{
  "num_hidden_layers": 8,
  "hidden_size": 512,
  "num_attention_heads": 8,
  "num_key_value_heads": 8,
  "head_dim": 64,
  "intermediate_size": 2752,
  "vocab_size": 40363,
  "hidden_act": "swiglu",
  "norm": "rmsnorm",
  "norm_place": "pre",
  "norm_eps": 1e-05,
  "positions": "rope",
  "rope_theta": 47200.0,
  "rope_fraction": 0.5,
  "qk_norm": false,
  "attn_scale": 0.125,
  "bias": "none",
  "tie_word_embeddings": false,
  "parallel_block": false,
  "init": "trunc",
  "init_std_qkv": 0.0283,
  "init_std_o": 0.00708,
  "init_std_up": 0.0283,
  "init_std_down": 0.00306,
  "optimizer": "cautious_adamw",
  "learning_rate": 0.000353,
  "lr_mult_qkv": 0.7,
  "beta1": 0.95,
  "beta2": 0.98,
  "lr_head": 0.00481,
  "max_grad_norm": 1.0,
  "warmup_steps": 450,
  "schedule": "wsd",
  "decay_fraction": 0.406,
  "decay_shape": "linear",
  "final_lr_fraction": 0.0,
  "batch_tokens": [65536, 131072, 262144],
  "max_seq_len": 1024,
  "doc_mask": true,
  "z_loss": 0.0001,
  "train_tokens": 1273000000,
  "max_steps": 9223,
  "dataset": "wikipedia_en"
}
MLP neurons of a small language model. Each row is named by its layer, matrix (gate and up: input weights) and neuron, and shows model dimensions 128-255. Each number is 128 + 24 x the weight over its row's rms, rounded and kept within 0 to 255. Numbers have three digits each. A neuron's up and down rows have the sign that makes its largest values positive.
After each neuron's rows, "fires after" lists the tokens most often just before its 100 highest values on Wikipedia text that the model never trained on.

L2.gate2607:084140099141144145153142157144144116137135130154075134116079096130095153129121135089121122104059093134105080154154134126132128125075125153105141149141148155166095161146121115120146145143132178137101161136131113142143133103141152095082142103073159119131128124158114132115107123121147130112106149173122085148146082104153177092089141138112129150154120141081133132099099116127122115094100
L2.up2607:122118126114113123120153150100158133152094114101132116109149158118141128082133112094154127096106110108095117146131129155094145143151122102112145154111139119167141114119117137099154133137094123074158119124113130089159095124131136151134127166098120165101116137144173180152100118141159142128047153091127104119141109122144107137139124174162150131090126176100130130107112154091110118123143
fires after: ".", " |", "\".", ")."

L2.gate676:135142125115138112059147119060101152120150095113148136107172142087146111180123151145148140132114128108174114093090153094155128112154137127156137136151083124143154108136110116142108137123168133145146142088117116110146144168136156114137121129126136142113147089191138120166127094132137094104144144131164095134106132148125107097140077132098104132134100165152156138124109134168105162124146
L2.up676:140153106086133158104112128125149133144073116101083128123158131114168093102114153177181146126114143111180145137127126110139128156114081136145146120129102098116128101156189132118123105109126127140145135120141104122127092124100187129123094128145150097141129124101105161152109069140179097148140154130166129129101157130128117102162116125162142147098119092087122128079109104122135101143111
fires after: ".", "\"."

L2.gate1575:049128068119091132124093121101068150093133126115104172120106144131117130103134144111144162127091139165158096159126134148168143099107139124161175113119134123125148126150131096152084145163094117130136153114123140114118152117121123084110137096184119084115164115152148128120117092110105119117153189177155102156152145136128166110113130130126128102137155087145148124150078149177146113128106
L2.up1575:162119106134149132164152127148121154097116172154182122112174158149111126121137094131150093124109159111131144119121132157163131148113109130154151145105132072154109103145096144138134126126106199162138119147115133129204156172132123109110125115115084115104122135139131101146149133130150146127109122115100115129109072148149107108188076133098134126127137119129095129101134161145133117117148
fires after: ".", " is", " was"

L2.gate751:124114140159109131165114136108134139160106103166161141142121116145094092147132105187177157162103117121105126141173124137130135126130114146163137108149143153135112165158157137113114124138067169115093159146105115137093129122118109110136169143107120141131145134113141143142179113126090112106131143123119129137133102133163126146112147127140115131130106124131124127140118133160103173061137
L2.up751:163124126106090088110131149143098158143139125145109103121136157126155145132140102134167185108114131092134146169144112115086164122133172093161114141125140101139114052101147129093130123136160142116129169108125103129144121151117152144159100110124120089086116132164112127138103156137124113104139125118123122104120159147135117146119149123104168107140146177128143107146161128114137127134167
fires after: " is", " was", ",", " are", " be"

L2.gate2154:139152121119133119124098093135123141134144165121106136158124122102135130091138131136143142151120144128132136202108153126106127117152105153137174164129146181124127145144115151133119105137125096144097108120156133107125131140125159103132125114133152151130138125170157147137103146068108152139088161084138119143162118120194173127132109134158141106113121147090151102140129167107122122157118
L2.up2154:148104125074113124140158119117131172155166131140128074136155118121146102144110134124119129114127124107140115164096134144141203089097117128144158134088080136160093130143141149155125162128129120149086077146144098152130143110100142094152115150106156096096125124141160109103097107116100103133156136095154167103167112108108138146145099133090106119153127127148157102136148119148139126049150
fires after: ".", "\".", ")."

L2.gate2115:117161121117120112184135105128153133116105147152141107134157147127112124127139103130125163152139111121122095144111115117155126127103135151141145147126116120129155150149088148122132130068137160172143075134116143123146161104142121139142097131109118127144107148166148143158108113135161134157110149117137108114164122115131162113110068134126114141129134110127123123096097140110132123111153
L2.up2115:150140100096143132101111179123128175161132163099128160121141141137138131090123056148174108128137127122113114137112137106137134129149108104123086149129099140139160142120163185126117132140093103136088149128110128119111111150127137146167135133165129119138155135136122167118092136117133138137153166174143134139110146131145115171126091157094122150105098140081122136100116126134152105116136
fires after: ".", "\"."

L2.gate2379:133132092124147115145148121119120140130188136142133138107161170105137142147132119103162086150118110146136145128121193109071092168167091117161100117169120117159125123171073132117105123153127119120128110136108183089118100121141163141122106107148128132128150110154122132137122127099125106093146133115148121129118131100142173148128100154116115135182129148125131111136097147138122114103167
L2.up2379:143148120107137144153094070112170156130143158114123131127170175085149145114167118137125144110137114116165125138101157094124154142129100162141148118166122130125123156113155146096140090123135098118115073120124182100140116168185152155143119124145133147131116092147119094101111148091155145155152156113153118151132082142108127139124118124173136129113133096092100113146080138154114077123160
fires after: ".", "\".", ")."

L2.gate564:122118122140138115130093104107141162071086157121121110095112108142149113121126123093096163136117135157117095144079096110141140134120127169156165118133161131075110119138115151114090127188131144150103160081169127135140164134145131139094122156138162127142133146148118154102077128095143134124131122155144107151171089094109181161132107116120110106149110082116122110122134148095110096151105
L2.up564:167122120123168096144138190133135097120108106179154120151179124108137081099120114152110130110135121092119120118062161110091161149120127115117173157105160166105124087178089108156133106098116126155131122126139124114150111158133110131162134117115114114138108134134148168164138141104139130102123153141127134108164114154120123080161096169106131132156132148138111123148156146173137154145105
fires after: ".", "\"."

L2.gate819:126134122129169151115141135126171171122127137130070148127138148141149171143118092121135135147127134121139098177099152112125140106119094110154148163113104153134126140180126139153122115174123149133078085160095152129121119126129138145140119134109141118132105104133165144134078119074137144137146179133122134116159114126118163152145122129134142125134130143093148111116141157113186112125136
L2.up819:120170095100177122094125147085148184113134147149146112135160155086122106131144112123139136140108158138125109177125107119149124130098067144176145133088136144174138173161146118145135169133118144124140101110130144141126117118149154118150131145117161114137127105149145168140073133087128153123124177143174159084144125113142115154095086181148129116149124142110150116090136120177158082128134
fires after: ".", "\".", " |"

L2.gate139:128140125094166151128127135131170173106137147166119128150144146089127123147115095110157146139107082134125099159126106134135138153124110150130139128091142152167102160156158144125141124121092139171074117098142134129151104134178163121112136123125164125130128096162156132168074136085143146154140188094170107102158102130125129138089125135168138155141112126127124063124138153171142082118122
L2.up139:128181070114151095093123122131143160145155142135133131182134141102146119151126118111116157103101159142113090159136142116120099154094101156165138171111099143168153152170149122163094157140098123153134082133097165145129153124128146115155155134138148081119117088162145148109100104107098130140138173109184142107123126118165136159113110135109144135156175144093172115063111107210141125110146
fires after: ".", "\".", ")."

L2.gate208:162136108120172150128121135142165151097123116179103114132131150119137082127161135103127142114119132108093096190102168093117144165138138128124125167133097150159109178165115112121129137120120108164130110149129110097147151173119160116154139142144114089160101103156130177101081122095092129136109165101122112107157098103180163131120114149157101130155125084105157104132118133143128096136143
L2.up208:120133107103132141087117143108133118148113127118115104151165150120117142155121150101122132086137120121148119177122105096150142155124117175119174153117120142155118176154115155143119147137075118127115118090125141146143132130126132117112156132136140071165124110170132127149063103105127138138106165130177140130174127115145135142076127163134127098181125142103148136118111129198156112111150
fires after: ".", "\".", ")."

L2.gate2503:146143130125176124089111148112115122111117164150088116087103131087140160122108092139164114130120136085122120137133120157122118115107077140138135128159111174129155153110109102154130134141120156150106130169149154104178129146122181090125122150113142140125126142130146106121094181125137128108082140100138112130124073134130144099128112133121138150152089125135129100097099113141142112119170
L2.up2503:109079100167120119120109122084164101169085133133101135121075143116088122169132164109136145113142114068138090165105089090146090115154132123116139151138152129160140131106116163126124100181105144152119139180141149155131102154140107147105110138119111129150108111110134121127103122111105142103116132102163128115132137098132133170125115107109144171150125131088123128164088128149142109093098
fires after: ".", "\".", ")."

L2.gate21:118136104130161144093156129129143166104170175166114118123144172115138146127131099120135148161120130132139114157121129127134133107094101134135137139108119137166111143151131135154135140142102136153091083098140132128135135110122145121177139110121153109132114083171158168128079139095120132110126175099206133104186070101124142150145078168140129162192128144105137100103138144159151094101162
L2.up21:112146080103152134135122112127151173114118143145086129123163163118140114109154090122131165138136105094135105184117141087101127128127098136146139159118132129147113168181145128125130122142103124132103086097123164124149137112137167148152099145149158126151118088172142137134067129094146167144146181121187143111151093097118144133136097180184123139149108142104137093104128115143158089106145
fires after: ".", "\".", ")."

L2.gate2558:113182102113133129142139152111147154103156096144106112091148139106119154130143143095134132143162132132105083162102142122094099154110103107136143167086113157189144143168137125077150121150104155131114133128128135120136105128163181136119118154115124155165112117155154146117096116115119097151101202116123115123159088127150168139101096122163132126122129136115115125145140155095151112120149
L2.up2558:147137110160155140101116118141139157105124147139119146122106148107111143129128126118142154145097162124122089180096164159148097111098080163128142138127163133164137116123179120118136144183161125107116159105136117110144122152157162168144146140127142145151086107128149131108116137123119154134121151129128086126151131138138124132132082145112176171141161106151145130085144117166125130079132
fires after: ".", " |", "\".", ")."

L2.gate2123:143117112164191132150115137133160134122125126160117128115112170109133136140137135086121133115142149137139121175107128136141131133101110129178142128075118132130123146162156152122152145146124114150105103101117126147181143111159134124135117138134146111117120079143124146132071116112109167095128183127121141098125082070118130160135117159138156138151107153118200076101119119117176090136125
L2.up2123:104144096092136126128126156096178163095143122153121135127151164124139112101149095113147136154124115084130085153099144127113122155113083089170158160109135181125182155164156119128138118158111143123116130096159111123127132135175138099111110156120139118159148114170153153129094103078160130123140190119150149108150073082138137136117114148133140156133111132126112106096116156121133074130138
fires after: ".", "\".", " |"

L2.gate51:152139152145106126099125159084124109111140167122117141125122143124096072181162097170131105055129121141151086106130093125145133157124109155136135124167168070125149110173104112141100137171166117100118127155115204112108108139129159147125181084123148101130128111137140099133104149087110080140112127138143136183100172116184107099107114090163129098171142132144186103122136168121108104167119
L2.up51:108090135120161179106131120100115140147135188137139137163120104129113121079116179117167137154145090106084076204168104087112144129152123120150097109103141101137125117101089153104125115128109105091126107113103090105106129147115146106134141133119189163130122175093142122101138143152144097168158111127092099194099094092111115149139125110166111167121129078101142087130148110117083125161133
fires after: "-", " was", "4", " had", " has", " it"

L2.gate2230:109139099095124096104123148125123113156170103139110140116101097121127131128121157097088127141148118124138139126158124130139128119173154146146185092138111141172063123112106129136079156133138177080128102125112156136113117160124165105101173142167138134120189118127122154132156139153119113145133166183112111101111130101121160121091105125151145129129123106118121157104100122090138087088110
L2.up2230:122141129155140126122119157121157085125136139167121145121105170114129126118142130108104089121145129179171107110135110102128124083124087115121155105167106081094121110139104130122158165114100094155116064101105172112110155111159116114087086113125117167099118127158087127104145099099177105139127109125144200128119123134115095133135141087131127122140146141123145130128133109125132122118134
fires after: "==", " the", " and", " The", "===", "The"

L2.gate2684:106122078144135123096114148154122104148141097137087075128110126161147114160119112125145124101146125111140133130111128180118114090121148137102116082116137143114118132110144144087067161155110150134156145118169126161114159130131106133088139146102135117145102106119108147163143109104140117134132110170179119124150114094075118101084142093087113126173126134117115137142119146110103107150146
L2.up2684:082148057139144131138153133125124117097085103176123128097130135150090140116121103127173152118124121106109180127115118108093103134099131145117143150121083149122156133154158091160093133107085118120134077117148160138125096137129130117135106142125166106099148154160112157173157125124174133122131119111138114136121140122156135136144140118110137182166118178114130112112186152111121088080157
fires after: "\n", " \"", ".", " ("

L2.gate2477:110156097142185176125124133110140112124175116153096124117090122146140116142149142098119131137112162157146123125161143131098146116165147155114103114135126116150094130161124146084127115117147150078138110108135163132127148154166134097111129089202110118149142135131101170095155137119116118172149130131120116103117117126122173149110102093157100140099100131137121156126072142176183080130120
L2.up2477:142176119132130081100135177130122087120137143117158123138118095140121148122083128100107129126162217158111135079117170124177155132162124141142181128121098117132162092129077085158092143120155116142132135100129139098110099147077152080116131149130106116115172131144153142116143099148150110085118132120108101126120090118138123129135106106116133151092126069131116146135130112122127089127127
fires after: " the", "==", " and", "The"

L2.gate2729:081151090166147119135137077108157147115110138100112123156160159124147149140138108105085120131141128155141120136137125108151145125123108137196134135113132164150115141157136113123127134108152093117070093127145161115149136115126133135155108124126145111092131073166125137108094119075137147133120129101125121106121074101154134089136117137123125115202113100143140118097133153129135114104155
L2.up2729:109170121120143145125129151098113123133147126111107093126136170139122120085181125172124148121155103104123079130095141142116081126130094116143135149129097138104145136151126100168090121142089178129105121136141127111138101157125181122128120167115119144157145133140131125155084103085098129153147179120178115086092097106112133117127086133078154176090141147138115117122129140126175104128111
fires after: ".", "\"."

L2.gate1208:105144128126134133145133181084129149150138141150091157135097165121172140155145101141131117113137121130103112171134183129106107127087112146146138136169147135107138187145159111111093173145100157132121125131143147139165136142131131115130172114108136154146123139127150145122113144115105113156122133126165108154147114129157107106107153124133132110168131143115185145143076175136142138098094
L2.up1208:123115094089137157153101156127119132141115122125121094151124152118097118149123125114118179132136152116152141135130097099144089108141112097105140095149152167175143186149151102121138120153138115102139125134088120110107138170095151162144146140135175089099098117107135106100173175100100124138128148120130106105086135113126144086117092087128166165105114154152132087131126113119133149130132
fires after: " was", " had", " is", " being", " to"